From a checkpoint of a small transformer trained on Wikipedia.
Architecture: RMSNorm before each block, rotary positions, untied embeddings.
Training: 608M tokens, 4641 steps.
MLP neurons of a small language model. Each row is named by its layer, matrix (gate and up: input weights; down: output weights) and neuron, and shows model dimensions 112-207. Each number is 200 + 30 x the weight over its row's rms, rounded and kept within 0 to 999. A neuron's up and down rows have the sign that makes its largest values positive.
Before each neuron's rows, "fires on" lists the tokens most often at its 100 highest values on Wikipedia text that the model never trained on.

fires on: " |", " as", "eo", " season", "i"
L11.gate308,205,157,127,175,188,208,226,180,205,215,171,182,190,184,219,172,199,224,185,174,180,242,227,186,167,197,184,181,168,169,234,147,250,268,203,185,160,197,135,207,141,174,200,193,201,198,207,223,261,199,178,182,147,210,149,205,207,144,208,175,179,206,191,250,185,204,214,192,217,204,214,197,209,204,194,202,179,175,139,230,201,208,175,198,228,194,239,186,152,191,229,182,218,301,137,154
L11.up308,190,141,155,153,216,211,241,182,186,244,222,162,173,295,187,215,205,194,205,230,192,183,178,146,178,214,189,180,182,192,218,137,206,182,190,154,183,210,208,223,208,169,185,165,249,217,182,210,173,149,227,211,196,200,217,202,246,177,200,239,190,162,178,149,186,179,204,220,226,226,197,194,225,172,228,211,211,197,148,217,184,206,260,184,239,221,195,179,201,199,176,177,170,176,147,203
L11.down308,250,181,199,184,191,209,246,245,246,208,255,176,211,197,211,155,244,219,248,226,196,215,172,218,222,186,226,197,153,212,243,171,239,263,206,254,233,242,206,200,208,169,189,231,219,220,251,179,207,185,262,208,230,196,183,188,140,180,213,188,212,229,186,158,158,295,230,159,192,220,179,150,197,251,265,223,156,232,219,204,179,188,197,217,212,206,196,238,185,173,131,212,231,195,157,228

fires on: ","
L11.gate53,163,212,191,211,177,198,197,227,189,171,205,231,224,161,182,236,144,253,223,180,298,210,177,182,240,169,165,220,142,233,173,184,190,223,214,202,232,213,202,179,226,247,215,218,210,200,194,184,231,226,221,191,191,162,218,164,224,231,217,171,173,207,157,184,220,253,213,169,184,206,178,210,184,206,222,252,207,253,228,210,156,107,214,214,210,204,261,228,198,207,262,238,200,182,196,187
L11.up53,193,252,216,201,190,129,185,239,186,169,182,213,178,220,241,186,123,180,177,168,203,234,224,177,175,169,196,193,178,173,194,197,162,204,248,210,197,180,177,196,228,169,126,216,226,192,204,167,228,208,235,220,167,218,204,205,209,196,170,218,185,235,226,236,204,223,219,210,233,149,193,155,161,231,175,196,155,267,186,184,153,171,187,223,176,171,224,186,202,200,210,216,221,179,168,242
L11.down53,228,187,166,191,229,225,225,204,160,166,200,172,260,240,252,182,153,199,212,256,228,201,264,215,217,174,202,179,252,213,235,275,110,161,213,179,196,237,203,208,175,222,218,174,177,215,203,202,196,166,178,223,246,226,180,198,202,194,197,249,231,186,204,251,164,227,257,171,242,181,195,166,252,207,179,213,205,164,216,149,190,278,177,219,235,219,223,143,199,193,185,212,254,200,191,185

fires on: " and", ",", " or"
L9.gate566,156,186,178,203,217,170,199,203,220,197,186,172,178,215,150,216,223,195,174,206,196,242,171,212,209,157,201,189,187,228,195,163,192,216,235,227,176,265,211,198,246,187,212,168,243,215,254,191,181,173,150,257,221,213,211,149,242,245,197,199,176,213,189,196,209,232,161,206,179,162,192,194,207,217,191,215,192,202,231,183,197,196,181,215,193,163,303,206,178,244,188,177,137,177,181,215
L9.up566,149,216,177,211,187,139,188,223,181,219,216,161,231,150,232,234,207,184,205,189,182,190,190,198,138,155,244,143,151,160,219,179,155,138,236,226,266,209,158,206,155,222,235,205,230,147,179,160,221,170,170,165,181,218,216,237,220,180,194,249,213,208,189,168,192,171,225,196,219,190,240,251,161,176,197,183,189,195,213,185,114,167,200,141,182,158,233,181,276,244,203,221,217,227,183,175
L9.down566,223,159,224,191,247,213,265,254,224,198,178,236,257,171,239,178,215,235,182,268,231,197,209,230,178,234,198,184,153,211,186,241,210,187,166,230,180,174,184,210,204,201,242,203,259,138,195,165,267,154,174,228,242,250,204,232,230,192,147,170,176,189,251,225,220,196,257,195,251,244,196,224,209,215,224,221,165,181,278,150,204,194,162,182,189,205,246,181,244,187,157,233,212,198,207,178

fires on: " |", "|", "-", ":", "="
L11.gate77,176,139,180,191,170,207,184,208,220,213,158,180,141,204,202,194,241,263,169,236,185,230,226,237,218,196,179,228,207,190,218,217,234,225,269,235,143,191,193,172,170,189,195,178,219,246,208,225,249,187,257,196,202,216,157,228,196,216,171,161,229,172,198,169,226,177,220,150,168,220,222,199,208,196,133,189,184,174,201,191,222,201,189,197,156,217,198,245,202,199,267,236,202,198,242,250
L11.up77,231,174,171,147,198,217,176,229,198,264,212,197,141,191,206,268,199,214,182,253,176,217,201,177,222,179,187,197,203,165,197,227,192,183,182,207,172,204,193,189,190,185,170,147,223,246,233,206,229,209,185,180,169,211,214,203,215,148,177,224,201,145,136,225,216,197,146,197,167,214,242,211,176,151,185,158,210,214,212,239,201,185,173,210,163,241,174,216,252,153,174,216,194,182,232,211
L11.down77,216,188,139,227,168,210,195,152,159,197,200,188,234,152,216,200,214,236,169,189,206,236,254,200,195,187,145,193,217,190,318,206,206,208,222,207,178,188,205,170,215,202,205,205,172,197,214,200,201,224,189,178,199,222,123,224,178,215,206,178,178,169,185,215,204,218,246,193,173,182,205,212,195,178,210,218,144,194,224,204,152,198,190,207,189,214,178,229,216,182,181,175,215,190,186,176

fires on: "ed", "s", "d", " it", " up", " home"
L5.gate670,240,216,230,168,231,193,230,176,207,213,215,248,160,194,181,133,175,189,185,197,177,185,210,202,202,148,173,192,225,193,179,203,153,219,164,182,223,189,272,203,200,248,255,210,219,286,233,216,215,235,165,213,214,225,234,191,192,174,199,205,147,220,217,221,191,210,192,193,167,270,200,172,203,202,175,237,162,199,251,209,164,189,181,154,195,190,204,197,184,226,189,241,188,217,241,171
L5.up670,134,185,226,204,230,163,187,228,207,242,254,257,227,164,143,226,111,237,204,140,181,184,198,190,198,246,183,197,206,145,154,189,207,233,171,230,192,248,239,188,223,203,238,144,227,233,207,220,222,186,168,188,213,179,209,159,155,190,191,204,195,129,199,212,166,198,208,211,196,222,227,185,226,190,180,209,177,167,207,191,181,188,169,229,197,209,197,202,199,215,246,180,205,191,233,167
L5.down670,208,227,232,158,153,226,227,233,173,202,219,169,168,163,210,227,201,187,231,183,172,168,191,157,171,160,132,165,235,164,116,265,190,225,197,231,272,206,191,238,149,189,187,219,147,193,211,178,210,182,204,189,194,161,180,229,178,176,153,161,175,217,216,191,184,175,182,269,182,181,271,172,183,207,164,244,140,232,180,197,186,215,211,263,150,198,179,213,243,163,161,219,150,186,216,251

fires on: "---|---|---|---|", "|---|", "|---|---|", " Website", "\n"
L10.gate911,192,197,236,217,200,247,190,178,240,258,239,145,141,181,184,196,206,201,229,173,210,219,176,207,189,176,170,239,184,238,198,133,136,199,229,177,165,237,207,206,182,222,228,176,210,222,179,196,151,238,187,176,214,223,248,234,200,215,167,167,187,287,210,205,159,187,222,198,164,196,187,128,210,271,184,184,181,144,204,177,219,205,187,169,211,184,218,199,217,227,239,203,191,148,226,261
L10.up911,197,191,217,182,244,207,195,184,210,205,200,165,190,223,205,193,218,199,145,237,200,161,211,258,234,194,164,234,195,215,163,152,167,191,219,188,218,197,225,150,254,153,221,157,182,223,173,176,149,194,168,200,187,247,230,163,159,189,176,129,189,172,189,140,224,280,247,190,227,178,158,210,220,214,211,200,217,186,130,222,226,210,211,136,150,185,217,123,164,174,184,214,197,213,173,190
L10.down911,209,220,264,256,179,226,209,169,168,172,224,160,181,188,235,163,194,178,94,245,246,194,175,196,255,181,165,199,189,206,196,203,190,200,263,204,223,215,199,184,214,141,220,214,222,238,117,184,176,211,211,132,219,144,199,199,198,192,142,160,190,230,187,221,200,236,182,185,217,179,146,188,226,191,207,171,239,172,182,162,236,211,230,214,174,193,202,192,193,199,160,203,209,189,184,255

fires on: " and", "ul", "in", "age", "ton", ","
L11.gate623,170,201,189,202,206,159,162,211,160,199,245,108,235,210,172,217,255,208,182,194,217,211,218,231,234,173,187,144,192,150,200,221,182,170,207,220,234,182,199,196,215,143,209,131,177,205,264,173,262,188,232,203,224,174,178,197,224,198,141,180,183,254,240,234,228,145,213,148,207,216,191,253,211,186,192,174,226,171,196,228,164,183,222,196,182,219,220,177,166,195,232,194,188,194,185,196
L11.up623,135,206,202,199,223,201,217,205,255,199,214,163,156,188,187,249,224,263,149,187,204,195,184,173,180,196,261,176,204,168,187,186,201,168,207,185,146,191,190,208,184,168,184,172,177,188,151,215,236,177,162,190,211,195,267,219,221,206,182,168,261,196,162,207,227,145,204,181,219,209,198,181,245,135,164,221,160,230,211,194,148,220,168,196,190,231,174,198,231,185,207,183,189,247,223,199
L11.down623,243,208,209,182,206,204,202,210,215,210,148,246,232,176,223,177,199,233,196,243,232,207,214,173,170,236,191,216,222,172,169,194,196,152,145,183,180,167,189,204,253,191,214,200,265,157,261,212,209,198,220,163,210,193,225,229,191,192,190,203,118,219,219,152,206,174,217,223,205,259,159,219,188,256,234,212,211,170,207,181,188,200,205,206,192,246,204,159,209,184,200,203,261,211,190,226

fires on: "ed", "y", "tic", "d", "al", "ing"
L6.gate548,201,217,237,203,157,212,228,242,194,255,241,181,200,259,172,158,226,186,190,189,221,183,195,149,201,177,183,187,183,184,206,238,163,245,216,201,135,243,213,223,292,168,226,209,242,284,116,215,184,174,204,194,199,183,193,163,223,186,204,192,168,196,202,164,234,97,182,195,217,210,248,241,262,252,167,212,209,214,243,194,182,205,196,183,196,209,206,170,210,164,213,179,206,214,184,229
L6.up548,138,187,225,196,164,179,191,238,195,232,242,202,203,223,176,218,188,184,169,194,190,139,210,131,185,238,183,163,242,164,248,233,194,216,213,244,231,185,207,244,253,205,215,159,220,253,150,243,231,176,162,246,262,173,170,184,231,208,246,202,227,192,229,122,180,172,211,207,146,171,233,174,265,205,221,195,181,166,197,183,203,247,158,146,150,176,193,172,245,214,225,164,210,213,223,207
L6.down548,232,197,212,200,151,170,176,253,189,190,198,206,221,241,207,262,176,225,258,170,162,182,238,186,215,245,238,189,220,212,258,220,214,152,203,210,212,219,197,225,157,169,196,202,205,208,162,222,193,259,231,185,176,299,186,192,149,207,175,173,187,186,229,228,211,158,221,209,200,195,169,121,160,188,216,154,127,193,223,192,169,213,223,228,145,189,205,201,219,180,111,256,189,237,201,223

fires on: " |", "|", " -", "-", ":"
L15.gate393,126,184,194,139,163,193,109,183,182,158,249,169,206,222,187,233,237,178,177,221,228,199,189,192,208,173,185,226,207,233,277,252,218,173,219,194,249,157,197,158,194,211,199,215,208,224,220,167,182,184,274,173,184,201,192,213,170,193,214,188,173,197,218,155,196,157,206,186,199,278,191,239,215,167,186,220,192,151,240,223,221,201,224,213,231,218,137,153,254,252,212,224,205,183,229,164
L15.up393,248,150,224,166,166,166,163,199,180,247,175,215,239,255,184,243,187,203,207,238,233,235,251,219,188,169,207,196,203,245,241,235,168,244,178,223,202,203,279,129,188,212,205,215,194,220,212,193,196,215,194,204,238,194,275,198,147,221,192,211,181,196,209,202,173,195,231,202,216,170,231,228,244,162,177,187,170,204,239,235,232,213,252,172,201,270,178,215,230,137,200,179,222,213,188,223
L15.down393,194,197,184,205,242,204,215,208,187,260,167,215,206,175,196,215,214,195,176,221,213,238,184,169,191,209,224,164,180,207,239,199,213,236,265,205,242,196,210,168,176,214,198,182,174,159,218,233,185,174,165,130,189,201,147,207,170,157,176,220,232,216,144,164,173,183,193,168,174,251,237,199,216,159,241,226,155,225,204,224,156,231,242,213,265,188,198,205,198,209,222,147,227,172,237,196

fires on: " |", "s", ",", " (", "'", " -"
L13.gate219,218,196,137,166,183,181,88,129,124,179,194,164,179,274,214,217,226,190,210,190,230,210,213,214,198,186,200,204,141,192,241,226,207,159,190,212,217,226,225,155,188,159,176,179,143,200,189,181,198,181,218,181,169,184,222,234,147,166,261,190,213,235,246,173,186,220,202,153,206,225,235,204,196,199,170,206,241,187,236,227,180,216,226,179,199,206,227,137,220,169,174,192,215,157,216,188
L13.up219,231,208,201,221,162,197,149,247,182,207,190,153,190,190,142,253,238,179,160,242,188,182,236,139,253,229,238,218,188,186,199,180,196,187,187,234,220,198,178,206,222,231,227,258,229,209,230,182,252,178,209,234,213,193,197,234,183,243,158,205,159,167,227,203,181,156,258,205,220,236,209,207,201,174,164,248,255,197,197,194,185,264,262,192,232,239,214,183,195,162,224,208,126,186,211,218
L13.down219,239,166,190,209,184,256,185,203,205,289,235,206,209,191,212,209,243,175,168,243,202,194,166,199,202,244,170,189,187,229,156,167,152,225,211,183,241,259,210,182,173,186,212,205,162,209,167,226,197,227,203,181,252,133,203,218,229,219,191,178,220,183,231,162,134,235,244,204,139,180,179,214,207,207,167,192,195,198,167,223,177,218,198,204,176,168,154,177,226,221,185,184,199,246,234,215

fires on: "(", "=", ".", "B", "er", "a"
L13.gate846,198,178,214,187,179,257,242,187,179,152,207,202,184,220,227,172,254,156,162,193,190,236,218,180,194,191,192,188,193,193,136,164,182,151,204,176,207,166,160,183,205,254,182,164,176,194,269,190,210,219,226,201,208,214,242,187,247,134,185,148,221,151,128,159,215,210,191,151,179,187,259,163,228,171,237,185,229,181,193,211,195,205,201,218,175,193,244,166,173,195,160,214,185,214,205,275
L13.up846,172,218,244,196,196,173,194,175,194,217,219,225,201,213,232,206,220,190,187,182,187,178,242,183,216,217,213,267,197,231,155,204,235,174,214,215,194,198,205,179,162,218,176,188,181,207,167,166,207,196,178,178,191,189,183,233,201,147,202,188,183,230,192,190,146,226,191,176,160,202,214,161,213,230,244,177,202,168,211,275,191,196,210,153,269,163,275,170,270,234,203,157,171,207,210,199
L13.down846,157,175,182,233,216,243,217,158,262,183,171,238,151,146,167,256,201,181,205,215,238,178,203,157,187,225,156,242,167,174,130,227,203,212,192,228,163,207,228,218,190,207,221,202,240,211,241,206,235,179,182,187,183,213,206,185,205,178,152,158,199,243,187,139,256,202,214,259,274,146,199,247,218,237,204,159,204,171,204,224,196,208,221,210,149,139,204,154,196,236,197,237,188,135,220,177

fires on: "\n"
L10.gate678,198,227,237,177,206,226,154,197,215,183,182,151,186,173,154,196,157,239,183,172,226,176,233,151,139,144,178,185,209,291,254,170,189,208,156,152,189,199,173,210,212,183,225,222,193,131,193,130,179,165,182,198,241,205,204,253,171,185,236,239,201,131,150,202,202,183,198,178,217,214,192,183,184,198,203,185,197,186,198,218,201,185,189,183,175,167,167,189,193,189,128,202,127,161,239,237
L10.up678,211,242,193,199,218,208,189,186,182,197,166,153,174,200,192,236,138,213,149,127,193,210,229,185,157,149,162,176,220,279,228,199,182,215,186,173,184,200,272,184,137,193,229,234,203,205,182,117,206,213,189,139,228,213,233,250,175,212,223,237,191,165,215,164,198,181,238,181,221,214,157,227,207,166,194,196,175,163,174,205,190,184,162,180,162,184,190,187,163,181,142,166,134,185,250,247
L10.down678,199,225,187,216,184,216,179,245,197,136,172,194,179,160,191,214,189,209,177,152,225,178,208,157,195,180,195,197,202,202,280,210,163,191,204,208,188,213,224,218,167,217,206,252,183,193,212,149,225,177,182,166,197,211,218,235,206,156,205,209,184,171,189,177,231,194,224,183,217,192,155,202,181,222,148,199,158,176,214,230,185,205,173,226,184,189,181,216,200,191,116,200,144,186,221,213

fires on: "ing", "s", " on", " to", "ed", " up"
L5.gate87,188,192,200,229,184,156,156,219,214,203,191,217,146,233,176,252,179,191,201,261,172,157,170,188,185,150,234,189,240,166,211,213,270,157,212,198,114,144,205,164,186,198,201,194,220,267,168,284,230,195,217,243,262,224,179,228,183,201,194,215,213,245,170,187,181,215,207,174,214,266,167,224,212,144,204,230,226,189,155,209,141,229,163,187,229,198,209,217,161,184,207,205,196,215,151,216
L5.up87,179,185,236,207,206,191,183,210,256,212,241,141,170,226,231,189,163,198,221,179,154,220,202,222,217,162,291,181,241,164,209,194,211,137,197,211,225,179,227,202,174,196,208,202,191,242,243,244,244,173,175,189,252,210,197,158,205,212,176,163,210,252,161,208,168,168,278,197,168,282,181,193,226,186,184,230,221,223,234,217,162,230,188,217,160,205,240,174,201,218,199,176,241,189,196,200
L5.down87,208,226,211,183,211,226,267,275,229,195,199,175,217,246,219,245,264,216,179,189,238,240,226,211,223,216,162,204,197,217,240,190,188,183,140,180,232,192,228,271,177,174,179,203,169,213,242,216,187,183,202,158,153,211,226,144,240,199,220,217,184,217,209,206,159,175,227,215,174,161,234,176,204,211,209,167,189,203,218,165,182,156,238,244,147,176,211,212,215,217,180,284,152,198,172,208

fires on: "s", "per", "os"
L11.gate798,195,236,218,177,193,152,154,194,221,192,190,231,199,189,231,194,250,209,205,212,204,165,197,241,235,191,163,208,242,190,222,201,231,178,215,171,179,200,242,174,223,185,212,141,175,182,190,223,190,177,218,236,240,176,212,233,139,216,195,172,224,192,243,193,156,259,211,211,169,184,142,118,160,184,238,199,174,171,209,191,213,213,154,201,212,258,221,169,191,194,183,192,182,202,266,236
L11.up798,186,232,212,172,186,229,217,212,192,196,236,188,221,211,195,202,205,195,221,228,180,193,161,236,201,188,157,181,180,230,214,203,290,168,167,216,169,185,177,183,270,237,174,157,183,241,203,157,174,129,243,201,204,157,175,251,190,165,214,209,212,219,222,169,167,200,208,194,151,228,181,237,198,208,184,213,161,208,172,179,243,196,222,230,198,253,164,201,257,249,204,173,248,224,207,197
L11.down798,220,206,222,162,197,172,153,235,181,191,191,213,210,178,211,156,152,277,187,152,193,150,192,212,158,187,169,182,179,231,180,251,227,208,185,172,211,150,165,168,170,236,223,180,146,181,224,180,207,254,223,206,185,254,212,227,215,237,149,166,200,181,223,189,274,220,211,205,185,155,208,183,207,231,209,190,215,168,191,211,240,243,196,251,176,235,172,196,208,174,196,161,211,237,182,230

fires on: "-", " as", ":", " season", "."
L11.gate123,189,172,154,209,216,243,195,120,205,222,168,196,202,177,197,178,171,201,212,251,183,179,179,202,231,220,231,189,266,172,236,173,249,154,171,241,202,256,208,198,176,217,200,210,247,209,202,166,221,175,177,227,193,215,168,193,182,152,167,173,196,176,214,176,180,217,286,155,199,217,175,199,214,220,298,215,240,232,166,156,252,234,189,157,210,233,216,227,189,207,250,172,217,227,158,189
L11.up123,170,161,153,202,206,210,237,190,233,203,243,218,186,216,177,245,176,120,203,165,213,197,174,165,206,165,185,172,180,214,200,203,188,231,216,221,169,195,191,267,152,188,217,149,189,179,246,197,233,219,176,169,173,277,209,196,243,217,150,218,163,211,205,221,220,146,153,251,235,169,210,182,164,198,210,257,208,180,109,157,121,195,186,189,205,186,114,260,173,200,163,180,234,254,230,193
L11.down123,248,217,253,220,167,203,185,225,171,164,204,170,224,207,175,167,187,206,194,222,238,210,236,218,202,184,218,245,179,152,206,240,197,197,270,225,222,237,199,152,241,164,210,188,198,275,200,172,139,161,263,214,239,160,142,201,219,195,232,231,237,198,159,188,149,270,203,206,229,216,206,197,227,201,228,150,163,196,263,270,243,158,178,203,215,209,200,148,199,247,181,234,180,190,185,145

fires on: "\n"
L10.gate674,210,234,158,206,142,190,175,229,244,142,225,195,209,215,182,204,219,216,191,209,213,237,260,167,142,207,150,173,234,186,221,177,191,264,147,229,206,218,145,229,171,180,252,181,216,165,196,132,198,189,213,203,206,196,210,206,209,193,241,176,173,217,236,235,183,208,189,171,223,175,203,201,222,249,182,194,170,203,199,217,206,191,217,231,179,219,198,157,159,182,177,280,171,224,232,228
L10.up674,184,235,197,155,181,198,169,214,209,180,207,164,166,204,183,125,165,265,214,155,204,256,244,169,207,213,183,177,234,229,215,147,231,140,217,189,181,178,241,192,182,212,190,245,222,118,196,184,201,205,207,136,186,240,191,227,186,185,218,216,178,180,162,208,199,191,252,246,214,205,203,187,205,183,181,199,191,151,175,168,211,217,187,244,171,150,221,224,194,184,228,190,170,174,229,257
L10.down674,190,205,202,187,156,192,224,210,253,193,210,177,189,229,226,219,211,229,150,173,199,181,236,160,153,213,248,144,232,220,219,236,213,155,161,248,215,159,157,235,200,207,228,204,259,204,189,143,193,245,176,214,181,261,240,281,219,226,198,240,159,198,178,238,179,197,227,221,256,180,230,226,165,216,182,192,174,207,215,170,217,208,222,193,173,167,234,200,227,242,180,237,187,222,228,214

fires on: "s", " District", " County", " Town"
L5.gate125,205,197,207,191,183,181,134,194,218,197,231,241,211,158,221,231,176,128,201,189,216,202,232,211,187,192,206,158,169,210,183,142,180,186,267,190,196,199,165,201,233,196,210,172,215,213,181,240,192,202,222,226,179,129,248,167,169,159,222,195,127,170,182,277,225,117,209,197,199,236,169,214,156,181,224,237,179,198,214,231,123,207,233,198,262,211,241,200,209,206,172,214,213,225,234,221
L5.up125,180,190,203,201,218,184,181,173,174,147,230,215,196,186,197,142,153,179,253,227,160,179,196,169,214,248,186,177,219,187,218,173,246,235,201,206,220,157,173,197,237,234,207,177,207,229,181,189,249,186,195,210,209,238,200,147,169,175,224,235,224,220,196,200,237,181,167,204,225,189,194,194,223,213,176,231,246,259,179,202,175,186,201,168,218,239,231,136,229,218,194,222,186,214,215,188
L5.down125,195,216,151,226,193,172,253,220,174,182,211,223,205,221,195,218,195,237,221,206,215,175,207,228,198,211,254,225,221,238,246,223,203,229,182,155,192,227,190,165,163,176,196,261,111,216,271,212,184,230,199,135,215,199,197,192,220,214,167,178,274,219,185,127,243,253,195,223,169,187,243,180,250,203,188,243,231,165,243,183,266,206,140,197,190,231,159,170,183,166,223,185,212,214,200,247

fires on: " and", ",", " &", " dramatic"
L9.gate685,249,209,168,192,199,151,170,181,193,181,215,196,169,159,200,198,238,251,187,174,203,233,143,180,262,163,173,137,168,175,187,201,187,174,206,149,193,205,243,166,218,163,191,187,204,221,170,193,175,194,185,191,201,175,170,201,149,223,229,213,205,215,248,138,190,213,220,216,231,194,186,200,219,255,158,186,237,198,187,232,216,165,222,223,208,199,211,217,231,197,173,218,225,182,190,221
L9.up685,154,172,195,223,162,226,181,189,193,226,220,120,168,188,181,237,170,209,204,165,172,220,212,204,189,228,203,171,194,233,204,205,182,189,204,181,242,173,168,207,224,161,193,229,186,172,208,177,229,191,192,194,196,188,175,203,191,273,217,224,247,228,182,185,207,219,208,260,230,182,240,145,234,230,199,218,192,154,200,171,171,215,172,181,204,190,194,117,227,181,160,202,199,121,172,133
L9.down685,197,209,240,204,239,232,213,259,190,215,158,174,261,240,260,249,192,204,202,219,267,225,176,259,202,197,195,184,206,209,186,228,192,203,210,239,164,193,202,206,211,289,207,170,194,191,218,210,260,207,167,184,172,209,266,134,203,188,169,176,164,199,210,242,221,169,212,206,211,180,229,122,181,176,194,203,216,214,253,196,217,267,228,199,212,206,211,196,186,206,188,233,198,171,130,168

fires on: "s", "tor", " only", "i"
L6.gate709,183,182,251,177,177,155,193,214,209,188,196,187,217,196,210,194,218,209,161,174,194,256,193,209,213,230,160,181,209,250,194,171,186,195,218,193,170,179,165,171,253,210,179,217,189,214,201,220,176,180,167,252,146,149,204,201,210,215,252,200,172,185,233,263,145,186,256,182,155,168,205,126,158,166,176,182,211,187,175,161,216,168,199,205,238,195,175,195,206,139,210,224,276,181,159,198
L6.up709,177,183,198,205,180,178,204,158,175,185,239,252,215,188,240,213,182,282,205,189,190,193,182,213,141,250,186,183,190,232,185,188,223,212,155,233,153,221,175,232,187,181,237,181,178,192,212,148,219,173,217,209,232,244,220,211,214,234,231,256,225,199,200,166,157,223,215,170,185,147,231,223,169,173,132,236,199,225,180,201,146,212,164,208,178,254,219,145,180,195,245,269,206,225,246,225
L6.down709,182,198,199,188,240,209,198,212,173,221,184,185,219,202,176,172,187,215,189,156,215,149,245,156,172,170,200,223,212,193,267,263,205,154,194,179,225,133,238,192,208,242,172,204,217,220,197,225,200,234,177,187,233,200,113,219,227,221,169,161,167,157,178,186,219,206,141,263,192,211,190,186,213,168,233,204,188,227,215,265,237,182,243,193,182,217,186,179,239,260,194,198,200,184,155,221

fires on: "\n", " to", " |", " faced"
L11.gate610,227,235,205,140,231,237,196,201,235,221,195,166,186,177,175,223,235,181,140,247,179,221,203,219,134,198,229,206,227,272,228,199,189,184,222,181,167,229,188,155,151,213,196,137,161,175,213,141,181,185,223,165,212,174,184,157,176,223,207,156,183,209,186,200,160,161,190,193,195,189,182,189,213,201,188,236,232,227,203,169,209,138,249,200,224,218,139,177,199,136,184,164,156,202,173,215
L11.up610,269,232,187,157,221,231,168,166,162,243,191,197,153,174,180,238,194,215,185,172,159,197,201,206,234,193,230,162,188,200,215,168,197,222,208,215,145,237,226,169,225,254,238,172,207,217,147,193,203,194,224,195,174,172,195,206,154,201,142,200,154,186,211,177,207,196,241,120,203,240,190,198,176,191,168,241,170,191,175,197,211,179,207,199,216,162,198,137,181,197,133,160,141,217,215,176
L11.down610,204,190,202,239,205,230,233,175,250,183,184,215,147,196,176,245,186,222,124,219,202,204,201,262,216,188,202,189,214,239,220,160,201,193,172,210,251,192,184,192,157,191,205,208,201,226,192,211,210,174,202,198,201,197,199,204,201,179,229,171,236,238,229,184,226,174,170,251,242,191,213,208,207,208,232,164,242,226,213,188,186,179,195,242,212,185,168,219,118,177,217,152,212,170,191,271

fires on: "s", "the", ".", ":", "us", " results"
L5.gate111,167,245,218,215,179,183,241,186,205,170,144,197,212,243,172,201,174,178,164,240,198,169,242,163,169,177,193,229,186,217,189,188,252,151,216,208,204,209,244,232,242,153,156,205,155,188,230,186,168,134,197,214,253,191,187,194,208,213,200,193,213,177,241,233,206,209,128,198,189,240,165,207,188,242,195,157,162,223,229,236,180,163,173,183,212,199,211,187,187,234,239,226,176,202,267,210
L5.up111,103,206,225,244,203,198,226,159,196,231,193,151,229,209,204,163,160,172,203,258,169,196,238,163,202,211,232,184,156,166,201,205,224,127,209,192,217,182,204,213,245,173,187,170,171,157,181,195,183,173,245,169,281,264,216,177,208,227,218,217,283,203,244,209,193,234,135,133,217,196,183,168,137,201,197,210,160,214,212,202,196,168,193,216,213,186,213,173,195,193,222,180,192,157,247,201
L5.down111,231,220,156,242,191,206,177,249,184,208,234,232,167,173,189,196,219,236,222,184,217,230,220,231,181,206,145,223,212,248,144,202,187,227,150,209,165,97,136,150,180,243,211,236,209,229,155,196,192,240,157,205,171,183,173,187,186,193,166,167,113,232,198,221,219,184,265,219,169,186,226,206,231,200,166,212,234,208,199,234,200,208,239,206,168,241,165,185,239,191,193,200,188,255,177,194

fires on: "\n"
L11.gate593,189,218,210,202,191,238,202,224,185,239,229,196,172,224,166,256,207,197,167,190,177,176,216,157,174,171,150,185,202,267,205,202,229,167,180,200,172,175,156,190,188,224,212,221,207,189,164,146,165,166,183,194,267,245,206,226,213,271,299,205,217,199,220,212,245,187,130,206,226,231,241,190,221,232,146,186,205,213,234,235,293,193,159,205,195,206,258,216,172,148,181,207,207,188,223,195
L11.up593,205,184,207,205,219,171,151,249,253,230,154,206,188,214,214,227,213,187,201,126,172,231,284,225,187,181,201,171,228,165,256,218,199,227,169,206,160,253,210,201,150,196,192,162,189,208,198,217,154,184,173,206,175,189,221,208,120,226,215,250,156,170,190,174,219,247,176,225,170,178,219,172,234,230,228,245,180,155,179,213,224,187,206,229,167,171,195,175,201,205,132,225,238,205,209,232
L11.down593,219,229,207,235,198,224,203,197,221,207,225,192,156,200,194,197,212,212,167,251,211,184,237,228,190,158,216,198,223,189,254,168,241,182,232,211,248,180,195,197,183,183,202,169,222,226,186,108,147,210,190,199,179,222,171,221,235,188,199,218,266,220,189,218,238,189,203,137,244,193,153,196,196,212,207,226,191,235,225,191,221,225,227,187,232,210,248,196,171,205,171,188,208,185,170,193